Weights of a small GPT-style language model, trained from scratch on English Wikipedia.
Size: 16 layers, width 192, 4 heads of 32 (1 for keys and values), MLP 512 SwiGLU, vocabulary 1394, 6.25M parameters.
Architecture: RMSNorm before each block, rotary positions, untied embeddings, normalized queries and keys.
MLP neurons of a small language model. Each row is named by its layer, matrix (gate and up: input weights) and neuron, and shows model dimensions 0-95. Each number is 128 + 32 x the weight over its row's rms, rounded and kept within 0 to 255. Numbers have three digits each. A neuron's up and down rows have the sign that makes its largest values positive.
After each neuron's rows, "fires after" lists the tokens most often just before its 100 highest values on Wikipedia text that the model never trained on.

L12.gate223:128136146165182097127137105119137085161108149130154100142086151094104128103124090073136207151184141154135163199138131096155112138142128098107106145131118078124141066140122102141125201090111170141103145105172141092119054120095133088109117114191119150132118113137065071177122127069045145141
L12.up223:058055131134088077119134148137092159125089108144134099167188140140187135105083097122166161126122191149132079119148132139180108115203108147166101156166125153096168114154122119159067155125059145140167104138101121131160103107091081172105216179126126155120115121100086128107127149111163146091
fires after: " p", " P", " S", " s", " reg", " M"

L10.gate124:104125183180134123141122093155117136148112102149163119130103167114110140083157117143133179171184121170157143172134099136101127140124078117118119193166191137105105099164134073143145137124090144138108155096122196152154156173114114165084161148067057181123102167068153114169144134138085170177
L10.up124:116133145154183153117129155138081136101114090158140127156136163154155138087192085145120131179098107172099154103108108130148127170072110203116093166148098111119099121144135106161126157168137115077145132186165156099126147167149090134120137158046112218176066107131122126101077096132108141146
fires after: " S", " J", " s", " Dav"

L4.gate176:123157145126171196167112183079135125076097111098089158152114179056128182124143094160187148169104152081130121170146114090189159145082093132122101140202124131177171135162128095096120132142092114154112112149118165169145118145166112116114125128105115151158147088080086083120141105151187175129
L4.up176:134128151060207216123134173098163174115076071145128170173138098046176113117129128156167107115098142098129167161147137097166189158088105138059098155104096107161149119067092109112156157111089070132089122179139146098147134171149092150101105080117153146126173071160041161060120177132106186140
fires after: ",", "0", "9", "–", "1", " con"

L9.gate163:113157196145159119076124043132135071087133102069118112131160086134108094089152109155152114125099159136121144147129129164162092107128084142149081119119154116152117161184126119127100104093133085124108125146168211171147088203089139114131155106147139082153144132123103190109090183162133158172
L9.up163:187117136127118108112141068117149090000163096081152129142161143128094135091120170100139140087130156141138076124080096156156147128124139139166121121108126185160182092122139135148119145112147146118130128141111102161183143125089133089157075161174162154162123169122138156169111122138102098145
fires after: "\n\n", " the", " B", ".\n\n"

L4.gate95:124098144156136135122145128140111139151113174108071123087108141104108120081131234159137110150051126211139120110111119152144138140129083174119086144104097112112100120141124157090147126156137107155128157150101129146091108114156101130117100156217151129137125119134222099102127120125144108068
L4.up95:187064128113152100088117177095153138165140176097169092109154149069165147118163158151102102141084120141143125128060118134163136143108125122151107137093118122102142145109135187071124100110085152163110142112150172181079123112174158139127097135137129170155190150132148113104104124143095126119
fires after: "0", "1", "8", "6", "3", "5"

L6.gate101:202181095111169168172126166135104091171125104111109120076081158156095127121125060114141144163141142157137126134151151143108149163174206097091157117108109132139159173121121161134114140182086193127092146073127130139054147133083176154136120111106129163159129109180092108144171137104110171150
L6.up101:159106098099155105163109223169098105144101091167085097193132129136198101123095084149151144091174138157119148145140153099109142158122120099130150099139128151111147089113148065093111168118104148172085144136175093132086137136107156187093146068111156171148186116235091120153141126100094142178
fires after: " p", "ou", " P", " part", " Rep"

L7.gate227:198156142136113075131104100186192084178060173135128145061109127143137099120059139169180126168146163097167138126149163144090180151162137103124192104133140165114175128087140124090077138103130145178131121128081139166118136082106105126143128149118136110085140090142212105099152093089146145077
L7.up227:119101117119147160160089109169091138123135112116107153103163160139105104097135114137136109181149108100115172135121129135136118134203155085124191115143156136111114103175168149126084112076101055130128132116108175220150111113153133118083092141109133091095151110168136159087127081151086113126
fires after: " ", " e", " the", " ne", " a", " Cal"

L7.gate46:181101072126198151165102097171095143086150173142106191092062192129081127153098190115150122130117100153201086114111135126077114171124108066110098094080156106106157180130115184119121143116102073123121137139112119142093155172173129140151139133121148082151140175125112162158149084057169133115
L7.up46:144132099113162095116132097159143118096104149136114212124147143156130128097126112216116135094132095138148147152111171114080102144092104150084170095133103195147141071145114153109178151176169140129149141071111137138146120203085073190081140123129139113140096152128124139090114162084097138164
fires after: " |", "|", " the", ".", " a"

L7.gate323:106137111168121166121138104153138127176114135102103084123161064165103156083121156107169147095139081103117089187065142099136185125156143142081167161038090158114117099117171123082170179070132118141204089068138100131147158134139168096122153092101139132113154130129107157114085145119061134150
L7.up323:141139128125109074173119083143124120065093118133184177154125058169183106171166147098105086116218042121138100105143156114107148129106137118071122111068141100182090123161126096121125133121140135144098090120175164105165083162136184108137148101157104094142106173123102142086126104097161157063
fires after: " a", "\n", " the", " A", " bro"

L6.gate425:114202143137076150160128064093136090071119144051132132140105083086147119164112130169137097150083147109087182175148158122185103115092103131095152087134126109147113115128159102158131134172160131114098084082137170183139131127132158180106131103145102106143113113131096065066123141118133167148
L6.up425:190126157111177133187162098122129091086078161114136151162075106114123108146086143213146137125140102084109181096158171102136110142129109163081138115163069097147095159147126064090089131163109122117105104089122145218156124086120106130059180139090125106199121103153091122111104089132145154163
fires after: " M", " Un", " S", " H", " G", " I"

L6.gate367:115161131122135125141133175121110115122142088133110139130125161218089170104191120146036106102106172125169118093099084119113131092106091119180154101115159100146128155125136147064202124088158100109141130134088095096073168104086140161141088101120133093149181158135130133128134124137145181180
L6.up367:072170159121137096131148227110128145132128130136077090133138133182150082086133163119129124134153151026189145124153134145171118086133187148157122084128057082079164178119080127178088132099093136132129127127147111070117116167090119161070107147119163146096185117147143148156122099113106085113
fires after: "1", "2", " ", "C"

L9.gate382:124126116132152117164070129121168110107093151114123079094153103168110157157149132124094120055104127133167119117106133195105150115082130187108201143062128087117135122160139066134182131127086104135145178099122165173134125160107160094142070117069152130151191163171097173092137137223191142113
L9.up382:119127136104069182121106181140135160066082146092116098095155135169147129086149156156081118078133105135102080110111144125112147133112126149101167135120152045140212171154168098153157157170080109157181167122132169180107112161094166174173149175059136139122148115216139127125169090143165110092
fires after: " St", " L", " N", " C", "er"

L4.gate506:174117121178183189110118142114083103051131134133054122183152145120122181138106137132145111121118106125151148096151148140124163166085091111088140168064123068171165150145079115096075107117072108085134148134172164101107109157164099093164094189145031117121108132169130114149147113114165171101
L4.up506:177057157062124078142101131108141144172124125122082111142155084076151137083132121080120125161140104059158166150118134170125100151169129114122102114136092153155138105121119150136109149105157148204210140091110101146111141083137139117135090068096138150138201116155134057094134139165086083070
fires after: "1", "5", "3", "2", "0"

L10.gate492:115142183093118157154131099148174065145062149130156143153121073195161142094152171170134114098130137186126156167153154138124157099121099151084140152117149121098120082162144139126136150134098119156109125073127124109139148160091133136119098107143060153129096189132138113123123071169174143079
L10.up492:119136153098095009144111120135128178147159081125130128158088161119136141108142148178176172196174156186064148137130101167147148092101145115144189158142113072160106160136148127093106196087127082115150149109097170166162168114101143145093118111132108117154153121091074159157128185130107117127
fires after: " s", " S", "ir", "S", " bro"

L9.gate22:143101154113081124108135109093140074154147145148146133206123087182169154170116081148163126146200105179139136128153133111141090113147093099095116152129105061172090126072145130152132112097089128095134090167111134062133132125110124143152119144145173158142138131146121086187161113141078108152
L9.up22:057169093149109117120110097102095095109080053160148148132128116171115175159219140140125158157153140156156113135129197204142124090174098184113131150173165096082093113139148135167116152072170096206146099101089139137159121133140152108128145117089078169163117072117147118159099169186165114091
fires after: " p", " P", "p", " n", " all"

L9.gate62:140137143117130112100091142095116111146128130132143130163101102111103115123078144152124123110195136115101094142098107140154144103162145107174133164108147197165181102111164162119139144131063089167095120111115085141121065099113100095101120118139165126090088118137195202114122181151181119137
L9.up62:124160182149171063061114110123118074112094117136150138109152142095120230126151169118142126115156169160056094146102126075122142161102196144148154166121106115151152211179103119109203127107093125114112124158115120125127176092116137130149140156080096058131137116126159139150114111202091177158
fires after: "art", "inc", "oci", "umb", "l", "oc"

L4.gate153:124149099158085155164162146123091139091137130122084121129098051191109122135178110159172112065089093093169114154101079160060121141121118128120157164066139189130121124124158091125153150203106154117128081122149198175169175113132140147135091115193121131120135104110121144201115102157103141164
L4.up153:118083107083113131156053179144172170148052070124148156135175131119105086128096158140141126135099134121204109097093164172124136127161119144197074116135160078104097159150147124124189124111169150144146113133173175102124137116095123134142128184134093112120115123200075119098159132103163115132
fires after: "2", "9", "8", "1"

L4.gate125:108149183171189146158107118211144174087108131164058081108159127173115181103078082191123123113077155120119112176131155152121126135101184141124152130041142105138106075136149111127143166159139106151137083076103144106133126122122124131105165147197164106140132161166137130134121116058124141137
L4.up125:124164166114118101074077170126141149069146133124118090132125174128116117095133176160107154105109114088167204139161071086135145160092121118160189093101109094124131122090171082173143125093120128138143149072157080116154115067127071210098166082152128161112171109104170136146127155070153096105
fires after: "1", " ", " |\n"

L7.gate15:202138088131113040109072124102199071107201180098182100168121116093111118166171104137145183119131177138121104140094163151108107127132120139121199107130143129104128165133151124149169091134162150114152119129065128192178111124122125147088112094126125207125108152113133161112159164108122079133
L7.up15:112146108108093151174104154094160106141122098189187130118123139148090151147153170162187131063131155103120128080118066088088104112191163173153191183086149134113098090107108105139144129131142092158155093141080106099126193128132111065127148067076110171096132116140178174095081142166096143134
fires after: " ", " |", "\n", ".\n", " Col"

L4.gate163:098162100161084154083168136143064141124149133152072169135101112111080122175131118163201182154138120140103177152134154148102102155187054162094176198143136184114125081120151101145138091154131146138160151080189146180129127117131079167129098116186135104134093098132071139133101107110118170093
L4.up163:161128153144120128146196174116091168122167116126101147171087119109101132108123112117157096128180107101109136148133171080113134111191075125098114155084136124113083085119151103133128132138163111103114149071168086189131116129153050148111147181164125131164092066146156106144143104131178226045
fires after: " ", " (", "9", "1", "ubl"

L5.gate328:154123158110095146135128167167097135134122113073122112140153133143184102094163147094218156105117141142149149103154099157155086159139116137127176151140164103138120153150163119142146141188061165122089163119159074061124116130164153154067121113138067092166092129098135146137110165115178157151
L5.up328:100109119207141130171047173056100071086155155190110111100128089138165121136081080137071168113125122156154133137092125073105130156147125084124111053094160134123102185156129089103084161154214108150121152099127116130112197078136121101132093074115157072142150137161110118127141103158122068128
fires after: "9", "1", "0", "3"

L7.gate225:131088111123155121110107131137105098081067079109170120102131115178089147084102119106154102104140134153119112126157124178123180109182145146116105172060157137122099136142160105104136200148146088141140104178128149121144159126136158145139106149172134090149151140147109138155076148152095133083
L7.up225:165086099132130114157095119088167122154075068149132114133132126135160115150167093165111159117168079187103110189119105118139123109104118107114108141176169128133144143167144159066085184155153129096097154082150144129158102081081198118108183155122105154087141180132118112113113129161086163096
fires after: " Ex", " res", " re", " E", " pre", " con"

L6.gate373:200128099103126160108062178082112110109113145068116153119174174137138129173186123115064082153157132117161174097178124119078117191159122134165161094147045122140191165148089154154136174166161125146153137204085140135150105153169095140049163124083108143161164143138123149150100040129106167157
L6.up373:092094110187098181144096128097134155107117152147141097147163125146121095152136132140105100127135089075100199132117133138144123125130161083092134140132096090154082167155074101170096090142227114136104094137132084177138123103168094107074152166191150114124134121132127117081179115176121185143
fires after: "3", "2", "1", "4", "6", "5"

L7.gate352:184099163099149104183113072174109074135135154125197153120141119129143144158166109107143159149163113116187143135164187148123180123102117087145108134136112129109151150125140107069165163097148142132163202101110138155106190145060083150159118093073149120108141079107121125095123108142148096136
L7.up352:112110146108183178165107095093108139136100124128151072192134116140158116113171090082157126139188154191139128103133174142100176163177198129107092152116125151118143188108137154130204145068132086099118181091111094183124172100070119083178118130170156116084136118078109139114086120118114152150
fires after: " the", ",", " a", " \"", " to", " The"

L4.gate508:148152159128104099152155204160078139061097128107105138127168146125116163096156101120123184199147084076161175145113111097081121166170089177123184121152163142155120142125158087161164145161140114103157125157118137166183136117118081129071089134227095115146132180127133108157078123148123129138
L4.up508:156139110168113153242148105138099110107108186119093117151123151125164130163094107086073077177137135168168117061127142148054122119100085116160073140194120122135153115194129170139115135142175121092098120095147175185131089115133080147188125167162166116121099067162118105135141148170146081119
fires after: "1", "8", "H", "9", " H"

L6.gate56:069112142153139119140060107144141174141095200151085160125151157194150121095138082071137144102105119131109175083133135148126181079179121118114123147099157117100113114161132099079091195152089159134138055148166164161184103097187156144094103118141108084090188118125080112106122068145139102167
L6.up56:121141211078176124094088141164132179130146094140184104162092138147117122157100128111105129127165123129065087127115177166138093166171171071189124197113169129181114123082162128103210122105110180127137155163110130139154115177106092065140152124149087141098105169125195112083110143117161133140
fires after: "8", "6", "7", "5", "9", "\n"

L6.gate136:142096126049126120204087152162105100130151119151107100100112143107102120120097106102179156111151141143133133117137138110203156183087159128146108127109132106132147139098112135076082121105147106101168079165153100179217121150147194126169147117078129130123136108136112169141118129113152088142
L6.up136:134146086078122124201084161124112125127155140110077116090086119161124140112063122115122176162223172156131148093134128094188133126068133094119122088108120065162131168114067134076118135124145089113162087133189102162171121149128167123148128082132144160139103126137110155149109124128154107165
fires after: " a", " rep", " p", "ast", " A", "ew"

L9.gate0:127130187151129157127154060113116104104149160151181092146148117171119099182141093161168141137185111160110182138143163099105164145168097117111189175128143120061094081154183182123129147098146176095149113132196089128170108176065111098099134150112149121116213115135122145163139115150106137124
L9.up0:186107128125094196149124123180109147117123170114137056138141126129081064142088084108086080105095109167056154095123123149107138097133105094139136135086121132139147135091182170169060149069097092111141095096117122097136111179060137081129092143162073127123186072132187150133130135064116161078
fires after: " b", " H", " T", " to", " B"

L12.gate364:056137128140123164127119141052137134071111091117136153075154108155117141166158158163113131123148090104134223128152131160133131060169133134130167111147121150173128162177104160146148163150140179142087090170092132140080110106157165139179155108109112084133047148123104133094160140209164190110
L12.up364:100125115126142138102090096104131143111112143176167147102165111116148122110120165116120172073135152150129201054159093140096154085147113148057156064112169132118128125120134077143188128160100141157124107094100172107075139096168189148125102111081126171138091127147126193103091176162117168082
fires after: " d", "ra", " R", "ie", " D"

L7.gate26:113145120140119082149074112122135101124134125112121108161147136098145106184115106138168092134132120140119125061143115166144160181140123148123108161105078127122138190202119162098138099157138174099139077185092180068145172146028132108169144152098162122167163167166139114050125138115075179164
L7.up26:148131084177141089115134147136137122135113174142097106211165117151153132106127122135139170091119095148176107174128109110118155092115111137171116118116098116086161130154161161149118111124242134138165094113100119141159158139126127133136154128108174124122136078150145106069108127061075186146
fires after: " the", " a", " his", "'s"

L5.gate45:105142163173149175113130154102153149132153099118066173112136167089109112125172079096130087118132108171108162161091118165158091078184102061133076149097132136131161127127123070048131136117162191077153128135129139201161068122092094174092115086046174148168153135111109127181136088120127132128
L5.up45:107139140175107114156171147140117127098101109112066134147069172105144148117192147143104162116123065118103134168103116078129090092100112126079076127061151201121209121134089073067091119159095146113159160137109141173111115116177052195089098087155100156145154142154108097091168129099088065164
fires after: " S", "u", "j", "i", " Sh", " |"

L7.gate52:070135161171087146102152148198147071121102124095115084093147118129061146119187141123142130135115125105133126094141144143158199065162162125128140111156092175130123057113089134108089135105152145128137117081132148150130159052108132159120160087106119168097112133189168122156159160105109153065
L7.up52:081199134131125210125105176114153120145148173096141105148088106104120120176140101123105161101103163194155117135169103108169196140168137146103123123158118093135143121125140164105159080116079106162185088142106129181136130057150126131164180083080148077142145142165169101138114160135075163130
fires after: " re", " (", " in", "-", " sub"

L7.gate362:168071206146162101139092107096133104108124055196089172125152113162090184116190122161144147120170130124140159064125145165165147137132125113142100089124080148157063083101142056115116148145123115108126101091118139151126076128208108120111189162113086110129104123114135096122107121150115088083
L7.up362:181084150135161114154153091105155138116091056147119152080176094118157207140134169130166146120182107153168152055133174134113191136157094150111098108156117126129129086123193151113142163129128186089129082106095153124105137155184122105153116163074119117140139090161126073088133162138136117119
fires after: " R", " est", " D", " on", "In", " in"

L4.gate370:088110163079051171155123118160139089096080170138126101105119169202097086118166114167109173082102155080099160094137086139142122166155153161108159124149060124158115091094193088140116132130173123138183158083157153164136127079140110172118071134163126131187146104103086144104119145110083189167
L4.up370:093129136079103148141124133119167124127115161177109104078171131197086110127164128167093187090133193118083145065109103145120161172151181172101098124156071099165144091104163086176104127122160117077135097109092116116140096073110116112138108188163127122160199143143130121123127147171180162121
fires after: "1", " ", " ("

L12.gate276:160177135116159090127114161162114164127165156212094162105164118184196091131168120125219143149145126130134111096143160145137116116190101155126116121159104124126060118187165136124091133102117121121158071146092141111111096179186095140147154099113154097104171150110145153149094087141073111087
L12.up276:104130140122127116071137135164088110093158119188090150080171177137144115116169154134111077130166092132131105151098137103145124102143114143104088127090155086089110126126086174124106096088139151070118168182137114134098158168177149089119102171054223139078153125087162173109132171169115149090
fires after: " comp", " be", " m", " h", " exp", "c"

L6.gate303:159141143185146186187120173143117103041146186136115129096131133117118112096124155153111145175147127152116180189161145142187122152095077125185141151197144144152102103149147133093098090155125126092162088169178099134145056080119101142085125131137102113123066175134158086181097111115126168074
L6.up303:105165175130103152118093154117065109171149166128175089158155146123145141132131090129128172153120096131079120126112140106124135177098117109140136093181153130089104082108171091101089095101142120125127130086095058114124057037208059168145118136167128065100126165055171094125091118086156171138
fires after: " ", "1"

L12.gate435:148120165113057136149068138112168152170169094098143091108091123088085101130121127095174134160109117192122121113083149145157097124117185147180156130081171131136110104128116090099108134176118099161069102126078126150087069082131140171129126123048090196129077125118139150112081142128112139121
L12.up435:135174124103104154125100095110127166124114159133127097142187141132131124097162121113127089119135181150111047128105097118109039062172152123165175106060106146182171111079210118111119135099109149148158130145095094108189139122084178172119110193128086180131120119149108100114105104164132150117
fires after: " b", " s", "b", " B", "out", " J"

L10.gate256:101134131109101133124176143142118060148096114127074100157171053144165136095187144097137135075108072146171126188111160123177160148115096185191112176134111118157055155129130129081143138113126079121117104178115099159076221169123114128087104112141141199173110121033134109101108133200179123128
L10.up256:113075168109178137126150082148151135122109128144110099147131163146123122206124146124141130120172138154115148059144160117150123107165084104109065145118104091162125116130108141078104064092151092061124096129153155188105166091146163156092157117124141147093129151115145134163171141171136130086
fires after: " s", "1", " S", "s", " m"

L7.gate243:122136073116120089093103150126122148135162093151147072067154173150141121144172109068168129108125113115187201175131157128169109098140148091129102150105105148177076082098155158108107167105157096062175114105092126109131137151089180131119178113099134091133149119072151105092090072148086103137
L7.up243:089156122118143118115085178152173125116123128136106096137093166114137150148194079073111157056102145111121099180146050118112126154110139098176090104086190140201103127132209114157068177065134090044107092065114106102074135118104122124140157114120138092142139142149123076051095111127145069120
fires after: " D", "0", " A", " sc", " a", " T"

L6.gate139:180127155121151173130106178096142146070186136132149133154192170128103117085137209160180150072155128166125187158130169165160148160146068168141092159154138128136075122143096097127120142119133118141172096158101140142173090141112172121129130082137146099146148124121157150097116192146092137114
L6.up139:177124148097148102159149067146165115167102102093101146064137130120074132123116146162179190119143114169141163128167148150143076116120166117113154123108092169207087157141082192070099129116130113097132162152072167141137147168145135113145151177122093162116201133098131119148093175141146130141
fires after: "\n\n", ".", " m", " ex", " acc", ".\n\n"

L12.gate416:133143110092128120083182134178171120128129121079141116146116125174160130114171106153162152109156145112170198078192145166134144120141082152129168096166062191096140141153164199139114103086123157153074078195127167159169129105130115173156203127146173148114126101093119145155194203191098150156
L12.up416:122117130084141139174176081173112138168076118150100086160140104137160137149092100241071089111128138156179158151135102105115176184044094123101131115175166213120166131151147133108143121101155124124119170082112193118129076112121192121152143122120162207082156093134143142152157133168122155130
fires after: " ", "1", " (", ".", "3"

L12.gate480:204081115163122168168159113108143167161061174092130044109144191150186106104171147127075087109176117155101189087089133147113147147165115143138141148143098134095151129152142130099167154085098096156081097160132150133134098070093077125140142144098161152128114104074134140156097175142061155131
L12.up480:124147151162161178134144095142110146097154139147140053145123078123175110210134122133140162148128127148074148100103106125110124120101114087183148139152092121150108153165099120116085128138056139070107135143180151102205124137110068145175127152123161114113160077113150103105118130160147124145
fires after: " ", "1", "2", "4", "3", "5"

L9.gate232:119066104081103113128126135118127154132086098129166085143098062126187077069121158135139173153123171230135149125126138105144144043179125179142135168102154133082149148124135146123136118221171193091105147153190087120128149143105142195089119106155115128087129178164112118141071081091112139126
L9.up232:090107179082181143172142129147122143135141138132177136156132138175139118125092118086127191087118161112140087097117070067092169129159139060117126130172096119107191114129158109112086105148071075110139176179092123114124135139104082151144090153147091091206083093148114101101097124131129082139
fires after: " P", " M", " p", " s"

L6.gate396:127120098093118130110086091104103128102134132134131026159169126128128191098128142129165178132128132100150105093098145153094139133122087107181174112164091118108162121104162176087106168180199171081182147161101116118092090096128084089105170143132163108143141113119155098081145139173085109109
L6.up396:133106113136168114116149180089095119089171153144142111082114159114179114059176094125155134131101117111134121072082150162159139129095131083172127134176107148099166080113116143080086147109170159062150147179102107122097123103135085124115220144093138154140101105124106105120153167142080114144
fires after: "–", " ", " |", "1", " No"

L10.gate206:123112130157105184162068132154153162117125063191164119156225122149082127076043195135155094150170122094167177125145137112158144141088132150149135179147118162146136168107178143170078107115094096123111131159144146132177113138140092154159117159148114100141061135147140124149110089092121178083
L10.up206:168144108123163171153094142107061119093095091082118193141118111132137146154159120142119189184109122108165139140146105170145149166180140187157110137123134112135112086125158143162169168187128104134152151115138199047109150136152114119126101148137159168044147181134104192138118167140168124069
fires after: " A", " e", "A", " N", " more"

L5.gate287:108099149140166113131096141168098102161171121130050121077146129136165119099199138153133129171115163122120072135108143143107149101094121174088107191138086154132199142109138092161155122148145130115095135144161098172057125119082119205110126145176132171152145103144115128167090149153093154122
L5.up287:143124100104137095153062159174113094157155150060083076082124084116176156107157158162127126179094172156126074153143123117075129144116135147093135178142110168081171127147137087097150115142137115128118175146135123145087156148057095188104093117176110200145134110140128127160072120140121139074
fires after: " p", " part", " M", " And", "un", "ck"

L9.gate426:129129126200189126140129119155092077136108076156109115111180107107096167133179122143163093161134077173110179148182105167114187122140123173110098191134185140137125116128159186133081122139054049109134118129136088164125099151106149087097143137085124183133132151163149106151130122090128104134
L9.up426:103180157108117095149130086134141152168122142128076045124091090140087162175123125128104147160124112156146146117188082117112104111175138152129113119114149119141154102157111164130103177142136119076115113159166157129132115069062150096137081095127209116103127122171157108172075153110128127106
fires after: "im", "em", "m", "od", " Christ", "re"

L7.gate43:157090174142194162120114125175168111136113173167129129068080147121154093184131110120127107179129077132156173132120162172106162134171110128160166145112127103131078134170189113243119147177131141111103161160102177152154128127082128142180064126138117120101141129075180085120148100054157135174
L7.up43:087094114117119186076172085110176119157050095103113148118166096197151115161135134140122095156144155184171159189045120100128134163135109059103171123109152170147181116163140089146126083102124103058137121138157161150125122101169125093173174126176197081118095068075110175152086097144163151169
fires after: " the", " of", ",", " by", " with"

L7.gate199:119106108195113141122120083116111103127148101123119148179108117149130116150107131120154139079129172110095166149161137136120089139144113143142105138074133084147116149078144120097118163123183170093161164123150082119146129145035157098142120095129147133136129116109118074110100150072081167142
L7.up199:147132093129105151149160127165159149132102167135117157111081163136144109148086103111143115080184176111105129139080153113166128103144118117138147150076137147151114089104189124126108122143216085079204164110131134140089164161075096091114101133089132110163164150112182118124122141141113135189
fires after: " H", " a", " the", " T", " or", " B"

L10.gate413:173119139165166093084081167098138119127096074193132107162153088133114116122105089088158107162194155122160111138151168103183199184090138118163139101106097136105134140088109145155103157148145142148122066105165147090202157121151131074135118069092154112199180126109137071102084150098159147096
L10.up413:185106119198136099142115117139129132121173114109158104099180068110140155114165139110067150117096079080128103178153074172152115080133199103131140131119086150115108102143084144106185123142121120118119141106164168131094091190127066077146061122140104135117159138107194103176080161141112180125
fires after: " n", " N", " e"

L6.gate130:111186152158160097199166148132121121186125169185089094137136083131158072112133109155138122144142128130108175130133137158165128087183128147108155120125098129136124116185102126093179078103122136126157171129174215139153157136172099131148084079135137090094102119112137119146191175093108113123
L6.up130:073169106069135150095124096080114099151107126146095157112122130129214143091184120138068128127103100106072110069049143103116171161112080123126146141132158166113128147141107090059119151087122200152182134144138177113154150130125102150162134126112132113116146112087109144114177091154103115149
fires after: ".", " h", " S"

L4.gate145:123129131089088176133103154113114106110140144087104109140121077138132147138095119119198061102122163137137132097099086231189158120138177115134126151159119145136118098148112102118109040100118138188130108190161125132124158151130133030181081100142083116110162147084130059116143083136139160087
L4.up145:099128181162127147110111169144149102165116104137148121092116137089156146116180083131150101092131167144149126073128152224199150183085139073091118150124091123127094075181146128128129149110053122184156105173173134121142136116131170095119158096107116136105163158100162108124159106109105127104
fires after: "1", "0", "2", "iv"

L10.gate335:145065163116133145133084110105149171084136140132178043142149140166143136128108106130156137149127133138128093058107176138174182179142128103086155131109099123172146141128177147111129156099158118072146085124087191114169206101147151124141159011126148117066129214177101111165074073162123123119
L10.up335:165069134117129135159109112149128172106149158103140122092117164140154086138153126104120148111182142180132139115115119156123148145135094113159170092098087178210175146116141120125096114122164149122147115174156062069125108151104144144151131211023088095156078131109121220071121082143157120075
fires after: " s", " S", " A", " d", " a", " P"

L5.gate304:124181108140149153178134205119123129137090219157117125148124097192073195113066144172085120160147099160120167146177119118179123130099161112124137114178169099155174153140173157141154144155171095136180145112052097086132123104141079113102122131166147151157127169128104123135077083088128191128
L5.up304:127135168134090167102120218119134138168090143130134122118109155126104127080138128102097189099148087108147127121135083161161117154217208127165105087166172097089156080186161156144100162165124101145112128119154085169154148119091125171100106120129080162171098221079116160118091117189134127103
fires after: ".", "1", " ", "-", ","

L4.gate123:132166134125137109179107146041153147159122127072070129171127135121106183164101033145080083099141078137050113067149142070083151102105108099118162148070091147143101171103154081176133133122145154098110103151135164143117092134102123157103134102145046066081151126141081105064095107157105166148
L4.up123:214172116149151188123107133078153099165110128130093161144138089092125113154127065123101102172119092104155110140122170094085138171088102142094109138127093146164125134144122095185126126152118150112105157160150215138153075130101107191119195062117118109130103118169099124043089108201048150126
fires after: " S", " F", " Th", "o", " G", " th"

L9.gate139:100114171122124132107085133071126153154113112128102140172088190144057119102124064137127132126124142184145084123121185127146158104154092162106083103202099102156103107118167168147112073096051148097111123135169151126118151138162125100147113090117162131161087121167211122198178070116132131128
L9.up139:113138155120108127149135145113139097126173193113095112091104154167099133103122097170140130092183183141138153054156140081157075122085132116158097032141127098124222162114147094159103117145167170153097158125067068075171184190118116115091138136197102199159082119160079173116097088165141090130
fires after: " S", "z", " p", " D", " d", " m"

L11.gate50:128087123165160093122133035127133106142113114129100076147147144150141138137188107051138181098120177139155136134136133146049197116115125144142170125105155081073114123090110132141138141123121147157114095132132143135162128175145126112073102106109109114156164164118095164143107101132159148181
L11.up50:139104150165164142128120132112132162076169102131066115099154144164135200160184126139131139089082121091099081081159153137165173166112106098139165022133142145131157076098100074143154142123103117125145107112140098117160183159148186115138126148108094077163114149162190119082141136149153120088
fires after: " B", " A", " N", " F", " E", " L"